config.yaml
hidden_size: 320
num_key_value_heads: 5
vocab_size: 5233
hidden_act: "tanh_gelu"
norm_eps: 1e-05
init_std_qkv: 0.0145
init_std_o: 0.00325
optimizer: "muon_variant"
beta1: 0.9
doc_mask: true
MLP neurons of a small language model. Each row is named by its layer, matrix (up: input weights) and neuron, and shows model dimensions 64-191. Each number is 200 + 20 x the weight over its row's rms, rounded and kept within 0 to 999.
Before each neuron's rows, "fires on" lists the tokens most often at its 100 highest values on Wikipedia text that the model never trained on. A number after a token or word is its count.

fires on: "," 49, "ed" 10, "st" 9, " of" 5, "ath" 4
L6.up648,195,226,203,185,216,189,196,204,176,196,208,208,238,174,208,209,235,188,206,209,198,206,211,197,194,214,182,220,210,231,206,174,152,204,229,196,173,180,169,181,247,217,224,214,178,229,194,206,176,227,208,210,209,207,226,185,218,232,205,240,179,148,216,175,205,176,209,208,210,202,200,203,189,200,182,216,217,199,202,182,208,225,181,183,165,178,206,177,197,194,193,196,184,229,186,235,202,214,224,217,203,191,194,225,201,206,166,227,187,200,196,202,231,169,195,191,219,209,231,168,204,198,185,208,180,186,214,203

fires on: " (" 31, ")" 15, " |" 9, " −" 8, ";" 4, " points" 4
L6.up858,219,166,215,222,207,201,168,191,202,182,177,184,196,193,207,209,177,233,185,170,192,152,199,187,199,197,201,193,180,220,241,166,171,199,169,185,209,212,231,194,184,227,208,194,174,196,208,186,202,234,218,206,206,189,211,150,212,188,199,225,213,190,227,204,220,221,210,230,170,168,191,232,225,224,219,188,244,171,200,199,222,183,189,211,255,177,161,231,182,195,212,153,186,190,186,193,229,203,171,172,194,183,174,183,222,202,230,231,182,243,185,183,208,171,194,241,232,196,218,179,207,175,185,181,234,226,170,171

fires on: "ig" 31, " known" 14, " just" 7, "ensity" 5, " debut" 5
L4.up105,167,200,220,207,220,216,206,224,202,181,163,195,204,191,202,202,219,154,182,204,196,174,198,232,226,216,201,211,165,211,178,249,210,216,181,231,207,208,210,199,183,234,226,189,214,207,191,195,200,213,176,208,185,236,208,184,219,199,185,213,176,202,226,244,230,195,208,233,236,209,244,201,227,188,178,204,221,190,188,215,233,201,175,224,211,203,234,210,201,185,183,223,193,191,192,231,216,230,190,185,185,232,216,217,201,185,213,209,214,210,218,221,222,220,198,213,210,209,183,197,192,230,182,187,230,172,208,222

fires on: "p" 41, " allowed" 8, "Ch" 8, " Jac" 6, " —" 4
L4.up999,232,227,205,194,196,211,139,182,198,185,214,185,184,197,185,213,181,225,209,191,212,203,185,190,175,203,199,221,214,162,200,170,227,246,227,185,215,195,218,182,207,185,205,180,191,195,195,209,202,201,217,199,201,205,213,236,185,204,240,197,194,211,188,150,199,210,195,155,179,209,189,223,183,229,200,170,229,209,143,188,181,191,211,193,204,175,189,188,214,177,204,184,196,182,222,182,166,188,185,218,207,193,201,184,181,203,236,204,175,168,213,203,185,199,194,174,185,201,204,199,173,220,186,189,193,223,221,166

fires on: " |" 56, " place" 7, " civil" 5, "RA" 4
L4.up190,199,188,209,217,217,199,198,179,192,209,175,157,231,208,194,150,183,222,223,209,154,211,194,202,217,191,220,150,191,227,221,205,189,207,190,206,181,200,224,171,162,180,178,196,165,183,233,174,226,180,185,205,222,203,222,231,199,210,202,222,228,180,200,175,199,179,196,223,213,208,184,218,201,183,175,206,212,194,250,218,229,202,180,192,186,230,187,205,188,188,190,229,225,190,222,234,221,221,178,199,226,199,166,179,224,192,220,192,233,203,186,193,224,198,185,253,176,214,225,202,180,214,192,226,191,191,175,224

fires on: " dec" 21, "urg" 9, " return" 8, " cop" 7, " way" 6
L3.up707,186,192,182,195,217,230,187,210,207,210,179,185,200,205,220,194,196,190,186,201,192,207,190,202,168,211,177,197,226,226,192,227,178,199,180,226,227,225,219,200,188,243,184,214,227,194,255,194,190,153,193,228,220,168,182,204,215,177,183,168,198,255,149,219,235,210,188,241,194,182,189,189,194,184,178,219,197,196,226,192,207,230,223,189,182,178,203,193,191,185,206,195,186,195,225,174,235,216,212,184,202,200,200,167,191,211,187,202,208,198,215,182,204,177,182,195,233,209,205,247,200,192,222,193,183,196,167,175

fires on: "yl" 12, "atform" 10, "-R" 10, " dep" 8, " ph" 6, " Ph" 6
L4.up787,196,208,239,233,211,231,185,212,180,193,206,160,198,205,219,205,238,183,192,194,191,213,221,156,225,211,193,193,198,224,203,208,182,158,214,194,256,210,209,182,188,193,201,204,217,220,230,203,197,204,198,189,216,213,202,181,235,225,182,222,211,214,209,201,181,196,192,241,216,199,215,195,217,217,181,185,216,203,214,232,204,191,201,194,224,197,235,217,243,194,211,191,179,149,163,230,227,237,199,197,222,235,182,210,204,201,168,177,243,194,221,181,194,172,198,198,207,221,175,198,202,189,197,209,166,192,225,197

fires on: " Ar" 15, " em" 13, " ph" 7, " Ph" 6, "ab" 5, " Bab" 4
L4.up249,205,209,219,231,231,214,207,218,191,220,220,199,233,206,203,199,216,189,214,226,190,230,222,197,221,206,226,198,199,238,198,232,195,198,208,214,242,220,196,227,206,224,224,226,230,251,223,218,194,213,218,199,231,218,224,193,213,224,207,210,199,231,217,204,220,210,189,269,208,220,238,212,197,205,207,201,208,215,230,215,211,216,208,227,205,220,220,204,229,211,236,222,208,206,208,226,216,220,225,196,204,213,196,231,242,205,194,219,223,202,219,190,192,183,202,207,205,212,202,214,212,183,236,206,210,184,224,194

fires on: " |" 33, " " 12, "," 11, " −" 11, "5" 7
L6.up994,229,193,213,197,228,222,183,226,168,178,190,218,194,204,203,205,140,232,221,228,186,182,156,203,212,174,205,131,220,209,202,173,205,145,218,207,202,199,221,216,196,182,186,230,175,192,219,212,202,185,183,226,205,174,234,201,209,213,196,204,196,178,190,190,226,173,181,187,181,216,197,216,226,210,223,198,183,221,215,208,211,206,191,214,196,185,212,198,226,211,187,225,198,187,209,204,213,234,207,230,220,244,168,200,217,234,213,211,197,240,205,210,232,175,227,177,184,164,195,160,153,188,219,241,203,207,174,161

fires on: " to" 33, " of" 13, " and" 6, "ast" 5, "," 4
L6.up980,184,201,209,173,224,203,201,214,165,177,169,204,209,185,187,192,220,215,215,187,147,193,154,193,178,207,199,209,204,166,163,216,198,206,225,220,188,204,202,186,173,197,203,193,165,205,214,203,151,210,190,191,201,199,216,166,208,215,220,226,196,206,266,208,187,168,197,230,180,199,249,223,213,215,194,196,209,197,173,188,204,170,204,205,205,155,213,189,177,202,197,190,176,196,209,212,211,243,209,214,206,190,211,222,241,221,186,233,196,204,184,197,215,192,187,221,217,201,203,189,177,203,206,180,198,181,196,196

fires on: "p" 21, " allowed" 8, "ult" 7, " look" 7, "í" 7, " Jr" 7
L4.up875,213,209,177,182,182,186,151,173,176,182,191,202,171,177,193,192,181,224,216,172,203,190,181,181,176,198,182,218,194,166,195,168,200,197,213,171,200,193,187,168,195,166,184,170,188,170,187,208,201,189,199,194,190,187,186,198,191,185,211,191,194,196,177,149,175,192,204,159,179,206,175,199,175,197,194,177,214,179,170,166,181,172,192,173,163,173,182,186,197,181,180,184,199,190,209,186,157,153,181,196,190,173,177,192,170,198,218,187,168,162,179,186,182,193,189,172,187,194,202,189,171,195,187,184,191,209,198,171

fires on: " " 23, " |" 21, "ed" 9, "0" 8, " to" 6, " —" 5
L6.up917,180,217,201,228,196,194,173,223,211,219,169,203,208,200,200,218,194,235,182,217,218,176,195,204,202,193,201,196,200,172,191,192,180,207,216,184,189,218,191,228,209,200,212,216,219,214,215,181,195,196,190,196,177,199,202,197,199,186,189,197,203,204,195,204,226,209,218,164,205,212,168,188,215,192,179,200,239,186,212,231,165,155,187,228,215,203,192,224,211,180,182,237,227,180,269,191,187,188,248,180,148,164,218,240,225,183,224,207,196,209,223,207,196,180,207,170,220,216,175,207,198,222,209,214,201,206,160,199

fires on: " |" 81, "RA" 4
L3.up1122,168,218,207,217,196,198,183,162,185,212,200,214,189,233,161,202,151,236,209,225,184,139,194,128,193,183,202,210,183,193,225,206,180,189,199,187,185,199,208,201,220,171,197,217,225,197,205,203,180,201,204,227,205,182,196,204,210,189,204,222,218,197,187,233,215,201,187,190,193,244,182,222,223,206,167,255,187,187,214,198,193,225,191,200,196,229,224,231,210,180,198,214,182,223,221,196,204,203,201,200,168,207,194,214,199,224,188,200,201,217,195,225,193,172,205,231,189,201,196,172,169,195,197,221,187,224,160,175

fires on: " |" 76
L3.up814,224,221,218,209,194,214,195,216,205,195,214,225,202,206,212,194,194,220,201,221,206,153,152,207,241,174,199,216,166,188,208,179,172,205,197,154,184,206,194,180,224,186,205,205,213,184,248,193,185,175,184,210,222,204,220,167,202,193,211,208,245,171,218,229,221,204,205,190,171,220,148,205,243,208,197,201,206,216,245,206,211,170,193,189,181,224,193,198,211,219,187,222,199,187,225,219,221,204,196,188,187,191,152,199,178,215,197,191,206,253,177,176,223,199,200,197,212,214,220,182,213,195,194,206,182,221,193,197

fires on: " —" 30, "p" 8, " ord" 7, " allowed" 6
L4.up1045,207,206,168,145,197,202,169,177,201,207,229,204,178,195,184,213,185,232,232,205,197,177,179,212,200,199,187,201,211,160,205,187,226,227,224,188,200,177,210,204,207,172,156,189,199,156,185,228,213,186,203,192,197,208,207,242,188,193,251,187,216,205,200,179,209,249,208,155,183,176,164,207,197,214,201,189,228,199,151,197,186,198,221,187,191,170,148,209,199,159,226,183,239,184,220,201,151,171,197,215,190,178,210,198,153,205,222,197,165,190,183,202,177,196,191,199,206,196,200,175,167,220,178,202,227,233,211,173

fires on: " dec" 21, "ver" 9, " cop" 8, " l" 8, " self" 7, " impro" 6
L3.up1014,152,205,222,179,193,207,206,215,185,221,207,179,179,202,218,195,193,191,208,184,211,171,215,177,185,205,202,206,217,195,220,200,177,190,209,209,215,187,212,184,187,243,183,199,204,221,218,180,198,186,217,206,212,201,189,209,214,191,182,166,202,231,153,187,211,217,207,183,197,200,187,185,171,163,203,222,178,211,215,185,232,232,211,173,201,203,190,163,210,167,221,231,201,195,211,173,240,215,202,206,215,204,202,144,154,198,182,218,229,201,206,184,217,176,179,198,200,231,202,229,199,181,197,194,188,236,195,199

fires on: "ens" 26, "abit" 10, "vent" 7, " altern" 6, " new" 5, " regard" 4
L4.up155,182,193,210,175,162,196,145,180,169,172,222,179,171,197,208,188,176,220,194,216,226,173,192,200,168,175,195,215,180,174,197,187,231,198,213,191,186,208,221,169,198,171,190,170,191,187,162,194,232,204,167,191,183,185,190,194,186,177,216,174,168,237,194,175,182,215,191,169,182,182,179,184,224,220,194,189,192,198,164,184,151,191,192,195,214,167,190,213,220,182,182,177,190,189,240,189,198,170,201,187,187,198,218,195,167,182,222,210,189,154,219,182,232,176,218,208,186,178,200,165,155,215,182,209,219,220,223,173

fires on: "h" 10, " str" 9, "road" 9, "th" 9, "ervation" 7, " launched" 7
L4.up1215,197,196,212,230,212,222,157,187,185,185,190,198,203,183,229,179,214,184,198,203,209,202,172,196,198,210,210,207,190,228,202,189,212,176,190,193,206,191,217,147,218,175,228,168,206,228,157,176,182,194,180,254,201,215,179,147,193,173,162,170,188,198,184,191,216,180,179,209,231,203,216,176,222,206,212,194,198,186,192,188,160,179,182,192,211,177,237,206,230,205,193,195,170,169,207,186,204,206,211,190,185,199,165,216,197,189,202,207,224,204,234,173,194,178,202,206,186,193,182,185,167,184,210,212,195,181,215,180

fires on: "ry" 16, " str" 10, " launched" 8, " pass" 8, " During" 5, " attempt" 5
L4.up282,197,202,177,187,205,206,164,161,162,193,212,184,213,184,191,175,194,181,206,210,184,202,174,199,186,200,205,198,182,188,183,175,201,192,224,203,182,185,190,179,185,188,181,158,199,218,179,186,201,210,164,197,215,203,214,175,186,176,194,159,170,209,182,168,191,183,180,201,201,208,217,195,173,189,228,183,186,192,177,174,169,182,178,213,184,177,194,174,195,179,229,191,178,201,188,168,163,203,242,176,181,176,174,198,202,188,214,210,189,183,216,165,162,186,172,181,180,209,188,192,168,170,228,185,194,177,187,163

fires on: " sc" 18, "Ch" 11, "p" 11, "eral" 5, "ens" 5
L4.up265,238,228,186,216,199,212,162,175,175,216,229,189,212,199,212,199,189,256,243,207,222,225,221,183,181,215,207,214,204,178,224,173,221,185,246,179,234,203,209,189,201,194,198,194,189,203,205,222,216,205,217,216,214,202,204,221,206,223,225,189,206,210,194,168,191,193,192,193,188,210,192,202,197,223,213,186,186,211,205,186,166,203,206,207,185,192,197,212,230,215,219,178,207,191,234,184,199,201,233,207,217,179,180,195,204,209,205,195,203,168,216,175,190,190,208,179,189,208,222,200,190,186,232,204,204,219,222,169

fires on: "ig" 18, " known" 12, "ches" 8, " what" 6, " (" 6, "sequ" 5
L4.up200,208,190,168,232,207,209,192,235,188,201,181,243,194,185,222,181,166,223,190,217,233,180,198,217,185,233,205,224,196,212,202,216,257,220,193,208,193,211,197,212,188,235,214,163,188,188,193,165,215,201,158,231,167,214,217,197,194,193,188,185,167,205,194,233,181,198,215,173,230,204,219,202,200,194,196,232,204,231,200,168,199,201,170,243,214,215,216,204,206,188,187,223,173,230,215,190,231,205,212,197,184,200,220,206,224,186,223,209,201,193,232,212,216,248,200,200,217,216,215,207,198,204,242,207,253,191,192,205

fires on: "0" 29, "ens" 9, "change" 5, " –" 5, " altern" 4, " Dou" 4
L4.up1013,214,206,228,188,190,216,127,175,173,176,221,165,181,207,195,208,217,208,202,222,224,186,201,186,199,179,218,198,186,198,193,197,199,195,210,180,228,186,214,166,199,181,210,186,206,184,201,215,202,197,217,187,205,207,194,211,180,214,228,195,218,234,200,170,221,216,192,184,184,185,190,204,233,233,183,167,225,169,165,208,175,200,214,195,209,179,191,219,219,179,231,183,208,162,214,221,173,178,185,201,207,217,216,192,176,192,223,171,195,176,212,201,193,181,195,214,187,197,190,150,155,227,163,193,179,218,243,162